python train.py --head_dim=64 --d_mlp=768 --attn_scale=0.125 --tie_embeddings=true --parallel_block=false --lr_mult_qkv=0.4 --seq_len=1024 --doc_mask=true --steps=6847
MLP neurons of a small language model. Each row is named by its layer, matrix (up: input weights) and neuron, and shows model dimensions 0-95. Each number is 128 + 32 x the weight over its row's rms, rounded and kept within 0 to 255. Numbers have three digits each.
After each neuron's rows, "fires on" lists the tokens most often at its 100 highest values on Wikipedia text that the model never trained on. A number after a token or word is its count.

L8.up660:120169160115158116150154126035139150141100122203131134133144083140145132128122128097122043141172081111111161153172169162119170102088183129143110105163192156102143133138124179123094126095148102161060115136113106126120171120082170155185111095146070175028076102158124117122161101156134107114
fires on: "," 79, ":" 10, " –" 5

L12.up139:120146128093100122104131142113205144038078131139118104133197142094126073144124119125113152123119149111134125199121120172119127131072120114138123169163116122079104106123169170184147107085092104122066168100121081146107133114098075151155151128172093078086044100192157117152127064168178133133
fires on: "ing" 62, "." 10, "ist" 5, " from" 4

L23.up438:155158112121147137095233093132088090157155069078104176135116115096162108109122173151092062105115145130184104101097150124082140101094191091115063089123168094136092116087138173171132137074119141148144112157134173185145101090179125096132105116158116107122148129085155116118189161149139094155
fires on: " " 25, "1" 25, "0" 11, "2" 11, "." 9

L8.up558:162137181075135145144154119043110129122115099132071160120112125124092150165075118137159126074127140160171109099135104107130130069131176162157149102133105157138126150087112161156130122158183100217123074146144144082114108086100129116120186084105103155145184148150157142172164110131113089084
fires on: " C" 49, "On" 30, " On" 9, "In" 6

L17.up300:155046078160186124172185117126154098142096110134131108095130170065127188147094158125152049131113131161148110067148120175125145157142173092117167145144116142141104166118080194143151088125140054125182110139107121120098194099120129132112172054115149138073093125129122121196188183150149153167
fires on: "-" 20, " not" 14, " also" 13, " un" 12, "let" 6, " to" 6

L13.up709:133099162152143119142196089169119135152088118146100121111120138157112138135110141140064138172136115179144105145177147173119210104129158079123136151151084157146085081114143202165152162092076079126082117163201076114120157141164156122141120136187136160133133127132138128110145152195176119135
fires on: " |\n" 100

L16.up108:064107107075127094137111148101136120123125171086128150074181134102123115104157158154141129118084136105145100093121175088137120128150138112155115060141164106112142072026092153181123131082164110156119133117131096166137123103202147140097190155144139095114122105146168149133186141121084131127
fires on: "1" 75, "erv" 5

L13.up597:148139094170146145093136162149079132122125110172133130035165039148122132126123148194098151100059120137149087110149149081086191140098114083105102141156180142120088127055122151126095181065071143101114131128155119161153137123200129129123170192155148101160168136129144127117180119148133143151
fires on: " " 85, "1" 10

L12.up539:117182185127178118146169105126103125123072139192099089123191075166160137140118116086059081106188071121123069160149129170126214078133132139135118045134164150140150154138140157135118133127156150146123125114132137124088134141148107149167130127190140141099141101148112067105187167146146095098
fires on: ":" 37, " as" 35, " –" 9, " +" 5

L8.up46:121141135114126097085160077110146125169166134120089175153117156139155174124156170159182133114156129175117091090110143123136077088134080126160135145086141122216150135097100130213171088081133203177178126109144149138112136118128119125112136117081112149136152164135199130080184131147199123155
fires on: "ec" 35, " rec" 23, " conc" 18, "-g" 7

L7.up492:135082115120144114157182084137101184138168129082140145111127151091114151130193173190194127121130120183114147162101091158146088084112088142100143112132114099159132123117116093177156132158125155154155094138128146165150126119166178104115120135105194124255157129112129148152125109156106079111
fires on: " part" 45, "As" 7, " offic" 7, " dec" 7, " As" 7, "In" 4

L16.up376:144122158105126134134179124129155131088142105137153125086158159101141197193133141117091114165162150122141152141147206159188140128142072053140144104139158105142109107161151140107099130029145145153121139183122122080100140080120145131184167082143100149132080087153112132142167099141167102068
fires on: "." 72, ")." 6, " \"" 6, ":" 5

L13.up245:171116166129165077190151038096173135147162133132130083138112090126132171150099145121153144101135099143145088051140145203149122149129154154156129116118162107161122158088097131164112019113141169172135122158091131121093169123089132100131156027114105093133132142132094085204189102191139147164
fires on: " in" 66, " the" 7, " The" 5, " at" 5, " of" 4, " for" 4

L11.up610:052171034127135094132110088132095214176117102122154106061130113185177123141147199090106130122139138094114108102123142134136068109087104114062133099161142133132107203121118124120143146137178095098140159131130122079110115089091097134191129113134100085124186160150150169101184096174054126145
fires on: " Th" 30, " th" 13, " Miss" 12, " Br" 8, " Sw" 6

L16.up173:132092161137158162132171134145157120079094100144083158102127099132132174149132131127092106153124109158145105097150146152140162158124147042136122099149139129131090110153122180127114077031129155133177093133131086106145119101137172163167106111149111142049111129156085096125179169172121073155
fires on: " \"" 21, "\"" 15, " (" 15, "," 9, " " 5, "\n" 5

L13.up393:151099120099130149106162179144182110096115094141127130122119093136119097188134121120072104158140107098110135167166120194110135129114116154159116127152131125123113143103146171130061133126123118078095152160163076134133112125139127149222133132101082094086156098165064138120142164093157076146
fires on: " r" 40, " h" 16, " l" 10, " s" 10, " sl" 7

L23.up443:102115153118163122151131131157112073135140140125096161091157170158141102111160083131143101162106178139159208125147164170113086071112110068184096124113143114203137094143065170121151153082155146142131125118121127164145094100172102154153096097152140112240167106143125170087179114197094140091
fires on: "5" 21, "6" 18, "0" 16, "7" 9, "8" 9, "1" 6

L23.up333:193092093098140109126130165117158109134177197163130140108098150159110115109180140100125104097076137120077140121146175118183100097115089180229140049179153156074096090089153125117122168072108091125141129120060111135084135116155140055154123124154134124090130161137082162136140136125098122125
fires on: " a" 47, " inter" 16, " R" 8, " per" 7, " Re" 7, "A" 5

L11.up204:128124175118138122100138192040118124133112132186133135162154090177122126087105149190102120116167077167137059160183148156140144148186185146096147080111162147067164106135114156113118105089109100226073104117132113119153124138089143148119113127130134123069147094139143101129061084110147065119
fires on: ":" 55, "," 17, "):" 7, ";" 5, " -" 4

L16.up344:100154111075132135134078086171125068134209133153161139135161149103136137053124149089130135179063128220110128109082099126182078129160162147192101082146149085047139174136145120112181111092137161133123124120078131170123112136139123164133096167092063149119179126158130133152135152110143114165
fires on: "op" 24, "ip" 10, "opp" 9, "ep" 7, " sim" 6, "p" 6

L15.up599:184144137184133173129149150169116109162101086164074157166152134149083130102122148120134103201136166145053171130125147153184105164133117214114143079153096088094122130178159120112134058112158129110080170115139163113142097117115088139153114091129081120123152175155074140064134147100134126162
fires on: " " 39, "v" 10, "l" 7, "b" 7, "n" 7, " |" 7

L7.up634:199094145143113136072106112189120128131089111092225151122085132096119070193160104130106184134123108106139139089133110183138114073084060168138120130144151098121097152143176169100114163088130118050077171094172098074127144142116166170231123158156108148092104109131080098149132138124129098144
fires on: " Bl" 22, " bl" 18, " sl" 18, " Gl" 17, " gl" 7, "str" 4

L23.up265:101149123124133078144186146148078087163095105087118124089132122115097162118150100180133062149107169128100067113102107113084140183112085102091138083156226085157114089082153190137126168079109165112081172119131202125153124117145151153176126109091155098059160132135131164161175107120126119174
fires on: " " 34, "1" 19, "9" 17, "0" 12, "2" 9

L12.up569:073114146119042140077100164125121144105117093108181205148118109134107075135167139078172208147200162126158220142074110148128085120154107148082129094132146087109160216101125115151058108154128086131097137120159056086140145144128163170108172079119117110120114154139103162164161098130155135099
fires on: "il" 50, "arn" 11, "cl" 6, "ill" 5

L15.up114:136134078115138097106109158089127094077096074124134144104139127134156090140085106098151092157152092142177133187085099117155113124082116147132145136147087107091097188106189168082121154141118075111132149136181077098126143169138116112191117129154085097029164131155092155047147137124158089174
fires on: " h" 84, " sl" 4, " H" 4

L19.up118:104147081133151103127158071135170101144160099107157164052091143125137130116141155095163165098140154127171099088151142111125086132124096129151107141142113122171176165098141156102191169110151057118137144097109105111078133060138165126075193131128130127156151173142108115125157083147099165129
fires on: " b" 24, " in" 17, "b" 9, " at" 4, " D" 4

L23.up597:165134190165192145064130178143163115134110147111088132074125085138089064146100123157111114147102107097159152106127169131099144134144152100202106146124125070118149131133130123056079148055186111144144144127120059157145173098138176115157039106159150135150118150099165075151167149147104110140
fires on: "1" 34, "9" 16, " " 10, "6" 7, "8" 7, "0" 6

L13.up533:115142110163115063137092121151119215173093149059173139117072145113159105094108138163148135153094091138168142126112140118167133122171167060077113131153159100113128188161141145051126125129070121106156119168116153173155177079142144147156060172114108168163100190156104151118091129091080078149
fires on: "ra" 15, "r" 11, "re" 11, " sil" 6, " stri" 5, "ri" 5

L19.up489:122126153126080176144081148127130101139132093161090194111128115121130199192050199127143138159085152217160114097167132173130135091119127147103125172113137094129112135117091215104117167161164107155053106180143131105107144093178179154157124104087109130138110165090119176169146133152159088127
fires on: " some" 19, " al" 18, " all" 7, " other" 7, " various" 6

L7.up283:105104152126117099143130111097140156135130157140158163132097156075131158136131212116121103153009109191159094134134161134145198180125139110117123106146174134176075085080127154076069111147140111108039142168032082117127126120200086144138163144153091112101099119105134154140148191105098106148
fires on: "ter" 28, "mer" 19, "-" 13, "ole" 7, "er" 6, "le" 5

L5.up402:099106117111190155104082101120134131173159115129156155086119124172134118170139155110155088124159183158145163047102165108156081124108120194095115144099127153182072106140178165111152181115103102159105082083164186149131135086075100160066104148126173159128117194116129161125124179127141098135
fires on: "===" 15, " C" 15, "==" 14, " F" 13, "K" 7, " H" 4

L7.up671:146135130101160121133161100096142147093108151175078115153203099192145110106119129094054089107148046179147137130149159130133162085135199165145099103149117108136134121140144177104141084105127124171077111121125147171132117112016111135141111146166086099037162111103115102138166153170125125116
fires on: " –" 19, "===" 17, ":" 16, "/" 10, "–" 9, "-" 8

L17.up426:166138134130140103127147151146103115154122104148104132089112121183142145152111153125131112154143118151095181089147117145224110122118164131110170093153106124113080145116160108142119096105199131126106116126150129104086145123135121052160093167223158090094131171107017152153120115154134184150
fires on: " |" 30, " " 23, ";" 10, "." 6, "," 5, "°N" 5

L12.up43:153140068147163182168167114130151143103140141137090123121128120093172138176142150121108092127115109138144027113132157129158148082095124160144129123131037143190122158083104142153154156132079153120124140196073122150119117097130166116124169084134106113168162139143132182068115099168141138175
fires on: " c" 36, " in" 17, " b" 16, " t" 6, " g" 6, " o" 5

L8.up464:160134123129125152148130109111204214102109106059149128091108136133097113126115127194149106194104128080164093198131116177126157105107098090131129069134122094146084162130127104119139116117165133081110175158031108077128107099088184143174129123060132130082126086140172152118146154132105139106
fires on: " he" 76, " she" 17

L8.up133:112090151056146130141130144063136141139136174138121146170142109133167172147130119111088118110150052092147100158188192149160191086153157109104119092132146169187158052123142167184126136130118124167079099155116101118138118118066158161107105069142117127081137113137125133155186127201192085115
fires on: ";" 33, ":" 31, " –" 7, " once" 5, ";\n" 5

L13.up142:150084141147188100173160075128165128137069171215130147156130134103094155128101161186070091104111061164145076082193103166131188121087126085158120127112139153165110131136103170143160078088198130164103104120134080158096117085171089130128122094107109149113127094132112132109216129192126135146
fires on: "\n" 26, "===\n\n" 10, " in" 10, " " 9, " by" 5

L12.up571:203115140093173109102183120097133173094163093126103163142080115202102134152140156149169122094127114127167161091081138117108123093145123194086149071137181146144129157098123147154102117090153089205121093159123135101129114091129149120110209061106119165155096162115146190177123107135149137074
fires on: " on" 40, "L" 23, "On" 15, "In" 7, " On" 5, "D" 4

L19.up715:145129171067139166120106164114115097171178079122160156174142120133113098163145121131134133115155155140104114094108147135110114153152183118159134165088156098091154134061153072142133139138102149202063105192130157084164095144117139174124173147138130086144147139152099104169126090111197154170
fires on: "ist" 13, "i" 9, "an" 9, "ian" 8, "ish" 7, "akh" 5

L8.up72:089130194082138096081105139174120125160098158113124184116125182129088116097093155149147211047117154173131028103109109130140130132170119121182122138131178122160144087085100152160158107076151178145140118133089153144143120127195109123098081119133148126189139120170182093136158111158141046153
fires on: "oc" 38, "ec" 31, " rec" 29

L13.up537:101115233125106127135142133119165165151105182108145125168181110136132168139122156133118108183137120205107157114192138147153150159100141105105149105135136124095146103084170155136061123040096111152111169159132091169109172114110124156151150081180087140133101096163101150160144137187146091108
fires on: "." 100

L7.up163:133115084097079075095094148129124191097192134056144098161112138099128117116090109135158098181098154154151191128034112030114071101155134101110122138086132152078124146116137159139158101143127134127096144112080142182150080117104078150120146183090153104135107193153169118175114173094160148095
fires on: "ander" 17, "au" 10, " Union" 8, "uel" 8, "onia" 7

L8.up510:170128135178121137088154077208129103152078145110180136128123120129144090123164099169137128129143122100150150108117128146157115044100041101185125140131094132109102121135144153137126164082144102090129194109138141149141122147137166169133118179085123110159103133153144148139105159115181140125
fires on: " Bl" 29, "arg" 19, " bl" 10, " Mor" 7, " viol" 6, " adv" 6

L8.up681:165170108135076105086117156127049136137111067127139150152108117139140073159153124146125182153140201100106199177131079089172124110084148162075123170114104141159105188101189139139119113119132075135122181127203075075152156113155090128138162068066072119135137147119109100138145108133141120146
fires on: "ill" 27, "ch" 19, "arn" 17, "oll" 15, "ak" 8, "hed" 5

L12.up306:129092132143163130129080122052120146099132173158142106132132095138152116185156145147152082130123104135129066156141138164086124131086126109206153130091167107129163131105115146146083133079095146140087143083089113151085138089050202143125134113158093132026113137154167210134140143115132120121
fires on: "." 33, " to" 7, " at" 6, "ing" 6, " (" 5, " s" 4

L15.up400:080036193094136198140094118118063138196129126115158147135147159143123120120122139113125143117134090189124129137137168136138123111111108155104162160140136091105179141134183198086106123120093097165088124150195074106132168155091183145146150069082131154105149136153113077150140124139167090097
fires on: " cl" 31, " expl" 11, " exper" 7, "cl" 5, "ph" 5

L13.up714:170084044101155170093126135130193069104090130123099107080132141135125108150173105105070141093107147143176165143138091193118143141130114176187126188132108080151134131118131146120135126094170108131176182155223119091133147137095118119173083152195115137105125127175131127158101114122134130118
fires on: " later" 15, " in" 13, " tw" 6, "\"," 6, " and" 6, " also" 5

L17.up498:112145145065167135098092148113116146095148116164121157108092162102083102100129168168171090108116158167206157115129156113132142026120152154138109131084100079102157119112120149106075224101196125168144108158085081172120141127135160118143062106156122113234107086177121143147142099155127117114
fires on: "0" 88

L12.up187:143092119101166124086109095179108090168146148111110122094115137088148160127095105135128155126124125152142099133109093137174086087162132150175093133141068148093126111083134138181122182148123105126154148189199123091132138157107140133149117063106073131150170161160115093141112155145126090150
fires on: " de" 30, " la" 7, " do" 5, " l" 5, " des" 5

L5.up481:116185162167166104132200097063131102099106099181097173130135070120183158134100169113123083148180066099115102085158198161159189163147163144123154094127178164113140110154121140136064110078132117160120109160161158134135114082131110145185122113184109111084119073103113133138132110130102130129
fires on: ":" 49, "-" 26, "=" 11, " +" 6, "<" 4

L15.up651:148139094121177076155150092157147152165117129140132115108076158098109112117040174050092085129121125098129097112221142118107133076119130121136132140145074101159131152130137159136138144136166121122108170165038123127137121095126137162151159099159094114206183112158087128117139116129108163165
fires on: " in" 43, " " 8, " at" 7, " sc" 5, " g" 4

L19.up272:126168100124167162144152153152103123158119082169123120118116146155049132172106182111151078113129159191089186077113162149171090129135133127089152130165075123127123147200156113139107113103179159144111117140143090114136130126101146113217117154133117160128125130110065134102134186159060111136
fires on: " |" 35, "." 18, "%" 13, "0" 9, "," 5, "\n" 4

L13.up104:094085070126153123090199132101181087136078084116062156118180135123130132147147143048168139118124115147145125103172151106152111097091159156145121160184095091091132150113127163091172126119177121165118134119171140114101127101138088118120093128099182184157109150198096108172092137117089112137
fires on: " C" 66, " ex" 6, "C" 6, "-C" 5, " Rec" 4, " c" 4

L17.up283:087109039151140105123107141147129126140142088116090187167129155140162102136143166064144142165129170132115134120124094100121119082112137156108144086148125097112117177113176116146094108176181060109083148187213093146119137117161061119151182068138144063142147158159121167121151112170158105118
fires on: " expl" 20, " ch" 18, "Ch" 14, " Ch" 11, "ot" 6, "ct" 5

L13.up320:095117192137168107169134115107135165128068115144145081196121123156135117167119105171178166109152115099109117130167130239108201182082108111151146127150167114208155093117154155158097089082114100111082135122102095100154146096078150109133163091130149079074083103202125170146149048172161130146
fires on: ".\"" 13, "." 10, "\"." 9, " based" 7, " from" 7, "ated" 5

L12.up440:149146194100211156170194108130128070157125138125157118089118150107112143116125081129129149102108060122185072114141114145101186117151106138170153110154116154131124121194132150099151107102169073132101150120182131125118148141140129136145093118101117227178106117120130070156078144169159138132
fires on: "ly" 28, " most" 14, " well" 11, " world" 8, " so" 6

L19.up117:113159095093077111068068123121124115187156113122165098192115112089151148141143148101164079146064172169153155116093134121145076150118149128099113126057141123096150169048162133157105108166095170151040131166061093077128128111147149120194195094120068106162146190152133120113141121111174115133
fires on: " an" 39, "ad" 13, "h" 11, "il" 6, "ir" 5, "ap" 4

L15.up106:135138134140121051147098118144158170077126122145140129136148105113095106147105182089121126197133161144148145103137091111149123184110154122083102132161148113120110171149174141072104121124085102102124112134150116123163227119129107151160122158088068138111149122166127191159169148094041122156
fires on: "ra" 26, "l" 12, "urn" 11, "ee" 9, "r" 8, "ool" 6

L13.up120:131139133155154154108133146181116099123097091100123145125125104153173102101096138166061115150126059156132090125133153164234110116129120099107131113131079118162113102131167123084141173081152147150080135140142137150132149127168122098172129089182123122128121098167048125146162140172079118171
fires on: " |\n" 42, " " 18, " |" 16, " l" 9, " g" 4

L13.up236:134102127127119156134170140046144112085098132181115189161167061122148099127181148163143115123153113136133136114163107151111112075122149177157146113126180143182109120111123145166052126037119112154044105151126144152146078130138152088135111133190115142096067120180132108145208155109192123144
fires on: "." 36, " (" 19, "-" 16, "1" 6, ".\"" 5

L12.up494:125069044084118133122132127104149164156137122097147172096108101141121128146128112107174141140118176114163169116094142091118071090127147166094123102160125089120104144121178144170129143113112115158068152196151094070148153102086058108106181084141086127145100191106076157140171088127136155127
fires on: "ar" 38, "h" 8, "B" 7, "ash" 5, "ach" 4

L13.up11:133119113110116118119110162138140047096165140129094158096121160153147127147141162042127151085080194160123118095090132157175108122122135182194158087159102125056125130083106148155153115072109150200110121112099134082137112132121062123107076170123109124126156136135160129077188156081137087142
fires on: " an" 35, " a" 26, "A" 7, "S" 5, "Con" 4

L17.up88:074157066104119166070151137136128084165170101099129134143092087131095181130113099148169118090099120123154160153139167096183104092114120184143176063100138096062167125157118153203154160124154147156149125089162086126098150151133163141156144114075047163165109169131106109107134191110136140152
fires on: "ip" 17, "ep" 17, "az" 10, " imp" 8, "z" 8, "end" 6

L5.up654:116086174078130117049133097101162114109051165198134136155124073137144150081134076137103095102161075114168127153169198170142100096186131130110131134127166161102108096173149182096112140074141083162111150150212087126113146145049121126112133136143088125092058085104153135199108115176133100115
fires on: ":" 86, "?" 7, "!" 5

L7.up117:062102115111140102095120122157135125158093149126090169121126150127135120096136162139190143108191149111169105112132150090118113096158118120131149114109152135107152130070105145196178119140122117217158094118118087162111099111189080147107087073112182171209098170165161081119171095160179109156
fires on: " made" 20, " As" 13, "akes" 9, "vent" 9, "ec" 8

L11.up182:201173156181114110087144093172147085120104127119175201142092107106147092167143147154120129150146117109140176096122145134147149126164065133132123140146118111093109153149154136126152136095145089100153160128142123133132153125156163155150110142108027131133118124170069182118113127104165113115
fires on: "ul" 73, " bl" 16, " viol" 4

L13.up91:144099105132122145135191104082150132070112114132132169105207108161146112099135139216104100083097111200167127161155200111155117119093127112128127064069172093082100116092121135163078160083088159144051127203141111163090104122147112137123162118173134080097103086135113118127153108177158128130
fires on: "." 78, "2" 17, "1" 4

L17.up60:167122068117170134146131077127132215139151118104175087103113148092113127114148109116151154149143157104152075176157132142133116120148085143140151120147113131128029170103154130165119100078126143083127164136117121136141123115149153141191136143091086141114149155144126182105099063100133126163
fires on: " he" 42, " He" 25, " she" 8

L19.up353:095145172054167154078193163106157089094147105092143146170080109138131113068137142049136102179141170107133105155107159152136087134101099197175163181124142080079144125133189130161101164101133090129155133119211063130137131168147112111102139146115096132046113131170113168091177087126111104172
fires on: " h" 30, " w" 13, " an" 11, " the" 8, " st" 7, " sc" 6

L10.up319:069140092158166117072177100143140136202145116109131067077122116165197126151123176062136130090143116125130097080113129121131113115086142164092128111113116147170129135130139115122121102141131136170186136141096107080107104109059164090170135131142074127094159188130186179079178083103130120123
fires on: " Th" 16, " We" 15, " Sw" 13, " conf" 7, " gu" 6, " Gra" 6

L15.up477:072102101124109126084123137090157108168105061117131154139099170127101115130124201084161127149110108104131087162098102130102137061099143111160169125158144127127126143116135135136135065149084110151102166165148066138144176107135053116214229169069129100158164167138098062137147108133144072140
fires on: "c" 23, " Ch" 19, "ed" 13, "ch" 10, " ch" 7

L15.up216:191125179078149062138108035124100136130163134108155127167080135101122180090127121135054116056155104157144063107104121138146130144204141205077161127113148143127110118137094112157098095104188121114067111123130156152136123091077094086149147089166094149162131115096115162200140167156169155139
fires on: " re" 53, " Re" 12, "ore" 4, " The" 4, " the" 4

L17.up227:145088108078111178140139129154151071163080128075179186157124158100087117110128154170152067127117203176158157137108115136145119165070123134118140111093095142068093146099159124103153091138112132159150157149156117070122131111158064121167172088137056112175160143163139106075136161095145142136
fires on: "ir" 16, "b" 9, "oc" 8, "h" 7, "g" 6, "c" 5

L8.up170:172089136092150128108139159168083129149123119095128131100104107162111085136146141161174180104113077133138177090095127132139117111096091137164124176156130174140102157152149142146133137154136173207151112151138093140149132122154167136152091162077104122181206147164170136096168065122161077129
fires on: " As" 31, " mon" 10, "As" 10, " Az" 9, " Ne" 8

L7.up236:178139114112126141139168121094145136055159122107139146104106101082152114159153095134115107130130037128161151140148087094147119109207136061082140138117100173129104202128141140069169169091161104115133169165098092085126145107107157124149147109053139145093130151133142194130109132108112127112
fires on: " he" 34, " she" 25, "he" 15, "It" 10, "hel" 8, " William" 4

L8.up691:081155160133154115081141106110094066121197138148099133132130113159131136112108098076142103140107137148175116088155175149138103132119147171204109100093110088061147157120193157157219100138140151225157096128158116209114156153101084129112100076148074165119123128128109122119207187119147114149
fires on: "ip" 48, "ep" 14, " des" 11, " best" 10, " '" 4

L13.up184:134157082131119146133168109157154053061072106140214128063159105106081084177113136119109108136143081120128144135130104164128133040067154145124086162126099079105154162075161141112107167103118099090063173103173097146120122118116127162196092186112107150113139143129096150130099157128142094142
fires on: " M" 36, " J" 22, " Bl" 10, " W" 6, " Bro" 5, " H" 4

L23.up676:091139103093153121113170138095115162041136141126154160121080138114073171099076130105136091115132157115101120073128134088132170177092110194144171148132120151175136121107171179166199155085129043123140173119094157168089133119068155112147164105087096133101159117118154138112121132109152085112
fires on: "===" 36, "–" 23, "==" 9, " in" 6

L15.up100:169044078150166112073173140177154084163152144134132151058158153105160112160118121154097150059067141154129137155134142177175083044133124145134146115167026108088139116071126141170126132132114127080170147163162137080116118130059152129121142128162048101109137114123089159107146162152148096170
fires on: " de" 13, " al" 10, " l" 9, " v" 9, " d" 9

L13.up454:153158138123075125133136141111094103121139149109164144143188173137133111096168145102178067112082164119154135090146197134134186109086179127123137160146100108138105115108089164106058130079153126178139154123061165143107065099083140115094098108183127051138119072141165131148118075167136138107
fires on: "1" 42, "0" 23, "2" 18, "4" 7, "5" 5

L7.up238:148085172071158140148134099162137091146090134124129113083124139112082119136102156112093150092107155195210126133150122152101141139060105200084137145155087066101125119122134155160059127170131109099045119194166140113130126139184146139118100100156129129217136122079098156185139075191147127118
fires on: " all" 39, " other" 28, " many" 10, " Other" 7, " All" 7

L10.up503:142088104128096109155127175127166062085122182112157174120185109061156094072215121138143092120139126104130115119165147151161182134118141160152133089117172085150117076072104157158115172059162084145111148181145120108132089080196116116139123112129143097114141108141143133140137107182131116138
fires on: "1" 100

L17.up510:121147145120107095152117117080091208136098160091131135128111148158140115149093158138106181161142124163135161134125110122119124092138158161080144112152170104140098178109185124155061114136097116195077188149173082043159211093087132161152179130138096119106161134115105157107143139087140115108
fires on: "l" 23, "ar" 22, "r" 12, "h" 8, "al" 6, "el" 5

L7.up487:127111107148127161115165134050128089102094134165135194166135076080191099122169154150115057116170075128130163101122167129155104090075143102082125120125114131177129063076105156160103129118149115106113103210110077138140106104094125150165133129221097154080157153159148122124144130117198091132
fires on: "1" 39, " C" 15, "-" 5, "9" 5, "4" 4

L12.up309:106068130152141143129182095157117115159081168167102155135169140158183112173076140185072094187137083211105103133163129154176154084120125106106140094129097145163098127106168178128098165081110117121047113143174124092150153160192121116148115122194131164104135115122069114120169166141119102184
fires on: " |\n" 55, ";" 16, ")\n" 16, "\n" 5

L19.up414:162131123150169151125134118104181112085090112083129158085094122172162122156118130139092159192102140125171055115174144205121144188102151147129125098161125162180103136147100129093113145072103161124130135189030067106087085129147169150110182094222119141112117102117105167120095115127113121149
fires on: " b" 34, " and" 20, " a" 8, " m" 7, " or" 6, "\n\n" 5

L15.up110:141127071183161093094162142150122073081083134141110176087134118092142156140102156108119103096086089167160117112082154119119142101133163146161143138138159069153145160125112171105117167107128127194140098102187143079113138103150060144167160097179105155130169113185087154144151147129103137160
fires on: " ex" 21, "-" 19, "c" 17, "cl" 10, " la" 4, " C" 4

L23.up542:084099108090176052090122152171190146202165111102139175118139126081119116117134148169161149089077133086124131135138163127122139145090108123111095080160181105175143091071143165154104119130127119078057117135155174115075183137173178121118145138116166105175108119151120162216105112115137121151
fires on: "1" 86, "2" 12

L7.up74:078113075108172084153141081100068124129158106121135143163129110176153138142095163104146086146171081137140146099157148087168138083140111188096113101123162180201070096085154163172144134122061080190146107132093166212143125085062066136101104157176085164146107157126171162091137156139120076142
fires on: "==" 45, "===" 24, "O" 17, "S" 7

L15.up205:130141120134113149159100130132170096133149115163096208161128129169099101108123151088063137105143169140117112136115130129096119077142226170114152128109081118100139087075144104159098140172155186160109125178186121145135104126152126179130110083181076110098136153148088146101108120131204119163
fires on: "an" 33, "at" 24, "o" 13, "in" 12, "i" 8

L19.up642:185105101155183145136207090079073089145130093137119111107119173118117092165126156145167095111094097108140108050110123189135105082097066162172139121148161111136093147144102174169163136047150112121153137098192173149101148069143148119108192119151137083089118142179131195163196158149141138115
fires on: "-" 40, " as" 25, " to" 11, "|" 6, " " 6

L13.up52:124133041121114068083193123125099055081142121076148151167138065083154101109098134079138091133114076131188176123167106138140136131172111146114119143124103078082114155124191185136116157173180107123159121132231104136099154125137122122157112151136087136135113128111060160113133165143159102163
fires on: "-" 13, " L" 12, "0" 10, " H" 9, " E" 6, " S" 6

L8.up396:111157097143152105082162126124138151154100129204147162060098151164186095133142146112166123103127154120119118126172148138146108081074083148033148102203188137108162145128147102142106169092169078098147208098156080062170157124136127117137159128126102157106201117154158175115123120144106120161
fires on: " Th" 41, " th" 28, " dist" 9, " mean" 5, " qu" 5, "Wh" 4

L8.up720:095114151078159097148158128075144160117135160158113091130111124068130160067126167099137111128116079134233061160175168140148198148169172121095125055073162182063111137143101146158124127090207081162086104210125111155129133110092120147133145128150128127000100124137181143166143122137134113116
fires on: ":" 46, " et" 10, " but" 10, "-t" 8, ";" 6, "):" 4

L16.up44:092106092178162110130132148137197163143119172142101148144140044108174110130156113159153142098140105092137088078160165158115140191097090108164137104116138109208109116118103132098112070059175141155124152169088085103116147130118141121162126148213097182087129105138121159138170121170188153173
fires on: " and" 36, "," 22, " h" 15, " p" 5, " m" 4

L23.up140:141101149153147060116195136098088041135139125134119109141127123141082144143142102122150091118130170079143087081144126106147119154095142160152169140130187160114176099085171176098177085074152142168119127059158149075153119107163137141176152171139081136097132178144115150070146086169130121171
fires on: " " 36, "–" 9, "-" 9, " (" 7, "1" 6, "0" 6

L15.up376:130083084104145122084155114117139147123198148159151129165158089166154091143157139157186072159122106116181168143134175142127162152107138161089140103097164126152117114102112180142084185040101095133068108140124176165124088086158133141114127095193142127121087118138138149164161100143178124165
fires on: "." 52, "1" 15, "0" 7, "O" 6